Weights of a small GPT-style language model, trained from scratch on English Wikipedia.
Size: 13 layers, width 320, 5 heads of 64, MLP 1280 squared ReLU, vocabulary 8192, 18.6M parameters.
Architecture: RMSNorm before each block, rotary positions, tied embeddings.
Training: a variant of Muon for these matrices, 5954 steps.
MLP neurons of a small language model. Each row is named by its layer, matrix (up: input weights) and neuron, and shows model dimensions 192-287. Each number is 128 + 32 x the weight over its row's rms, rounded and kept within 0 to 255. Numbers have three digits each.
After each neuron's rows, "fires on" lists the tokens most often at its 100 highest values on Wikipedia text that the model never trained on; "fires in" lists the words (lower case) most often at its 100 highest values on Wikipedia text that the model never trained on.

L5.up396:111133120171078106085144126150122115100118167162066153104119115147103159174132075099140083122130126119102135128151123126133131122154191158103135114124149087136111193118139099125203158125141127182124099144105166178091116181131112071122186106149049145111166109099071173160114136163169175180
fires on: " to", "ed", "ven"
fires in: "to"

L8.up1159:096190173106081133134114155090140159176141133151106160111099111163112194141076118105147151110155090077135145199120167135139159131155066109124132133104157102152088106128135148153155128066168110130139140094128123111126128153128159104179125118137139120173099105120106157153128126194148115114
fires on: " a", " scored", " only", " scoring"
fires in: "a", "scored", "only", "scoring"

L5.up769:074136130121135116157165071104148138088116133156091117159092147085118137154136181155115107104083109112168139162123166126123150076145126084141194156154095143117111112175190104100151175211165116110080127120139162076130130147124108097146127087092143097111102148132128113099164069105140066200
fires on: " two", " a", " three", " four", "wer"
fires in: "two", "a", "three", "four", "tower", "second"

L8.up149:155137076179102214081150190121168116160078173135106125076138129145138162098125155126157053134150069166161135159153138151149139141117162153089138094162119132127163178139132196100127050136089097121127091087126117129123112112097153141137122112146140166071085108131068154090104153137111113115
fires on: " is", " was", "2"
fires in: "is", "was"

L2.up944:108136170142128167091151154091106128110155136141128146127107169048113133119207081144137158082144106181157169139146149120173090129091103117114125103102132157159135102098148047132092094106196187118159120147079083134086135123122116191134132098177085144100100152129107139105102157114126144134
fires on: " not", " appointed", " leaving", " named", " made", "aries"
fires in: "not", "appointed", "leaving", "named", "made", "considered"

L7.up138:056145119139109180067129146135121077111111159120107174158166062097142071157143137162135075157199100150158114129135125142138127161136139110159140096124137179099204146061170193170116133129135082114093106113130138137123125105120152146139195083083065128119149137161201130134108164160074120133
fires on: " as", "cho"
fires in: "as"

L8.up615:181138106187088149096085167126102161141136094162161159118076155150150156130144111095166127147121116157098154078160125146101135125112198103148130124119082129139068169169062106070193134152175100102130177108128129160106145116134098121170147104085141133135085134114102140125100168157141133156
fires on: " a"
fires in: "a", "acres"

L6.up86:146140163116102140120147107118105188141118110158212142110121166164128106110136064098117117126163179139085171130143127070149138118155170135152171118083138137164114130159145129190107150144133120152107134122154160103108110080162158143131135096148095153115164106129178141101175104165118106089
fires on: " two", " a", " of", " with", " an"
fires in: "two", "a", "of", "with", "an", "three"

L2.up413:173121146155086151094084140137093091096088103115119086166156060129158136177076086115129140170117183080115138099164143052149161170152108124128105151175159092167118132143123175067132145164174131121156191136057112107135137168111153155089111122159200139117142161126105120097150149108130087158
fires on: " to", " and", "o", " language", "su", "electric"
fires in: "to", "and", "language", "electric"

L7.up278:111099149110152057122113161091134099092089112088113132178074186123188105075081157120147131146105130092092135084104125144131146092132124111154121158082171119136127101102121144149163123207146134136198105152160135115084117109128110142175152137142126152088072122087197158129119132082093061146
fires on: " only", " just", " not", " least", " even", "ly"
fires in: "only", "just", "not", "least", "even"

L2.up1164:123070056102114064175159120139174066143132130065121118142164166150098165116178154139134135187105103135178112128120102098128110112160145086102105086133112157132141118221130156098093098103125131128163146162154121120131094095135137096078182113163151116036191120129154143143109132176078103104
fires on: " him", " them", " her", " Li", " it", "nning"
fires in: "him", "them", "her", "it"

L5.up1188:155099063162159090182098104155086121121072075182155198099152098111120116171135146113105143088135123083133139176078106132115084149130097140162137149096091100108126126143140080138102166139164124134092131128124124128179108121112140041140147121152178124182129103097132049110110062127093058130
fires on: " a", "lip", "art", "a", " one"
fires in: "a", "heart", "filipescu", "one"

L5.up1202:128171103093113175089133130146110139128098086129103119159116166078167091148114115167089136142129109096176162103096146105167149130157167086126105060130118161146112165129146090105187090117124180098091140161084166143093112199119156141112153133144136110081150180054160139121162126127174208185
fires on: " to", " not"
fires in: "to", "not"

L2.up197:143083157128026130217115069175095139136158139154074105101129094074056179146168101201126127057147170096166157102082137117169158116123120095127163138143156081080139143105096108116182146093110114148120105079132087144114111122118145087139129099129099134194121186168107137149092167158138119155
fires on: " as", " with", " there", "There", " There", " event"
fires in: "with", "as", "there", "event"

L7.up791:128087064189143151132167086126104108135118193174081097131126212118087120116122140106128121095101133108140190106091139114195110115138116096150114125142099141126074132080163177169153141094163069126085166124172127157075161089143152145106175203105078119143175140177105155174148133132076179193
fires on: " was", "ed", " were", " remained", " called", " took"
fires in: "was", "were", "remained", "called", "took"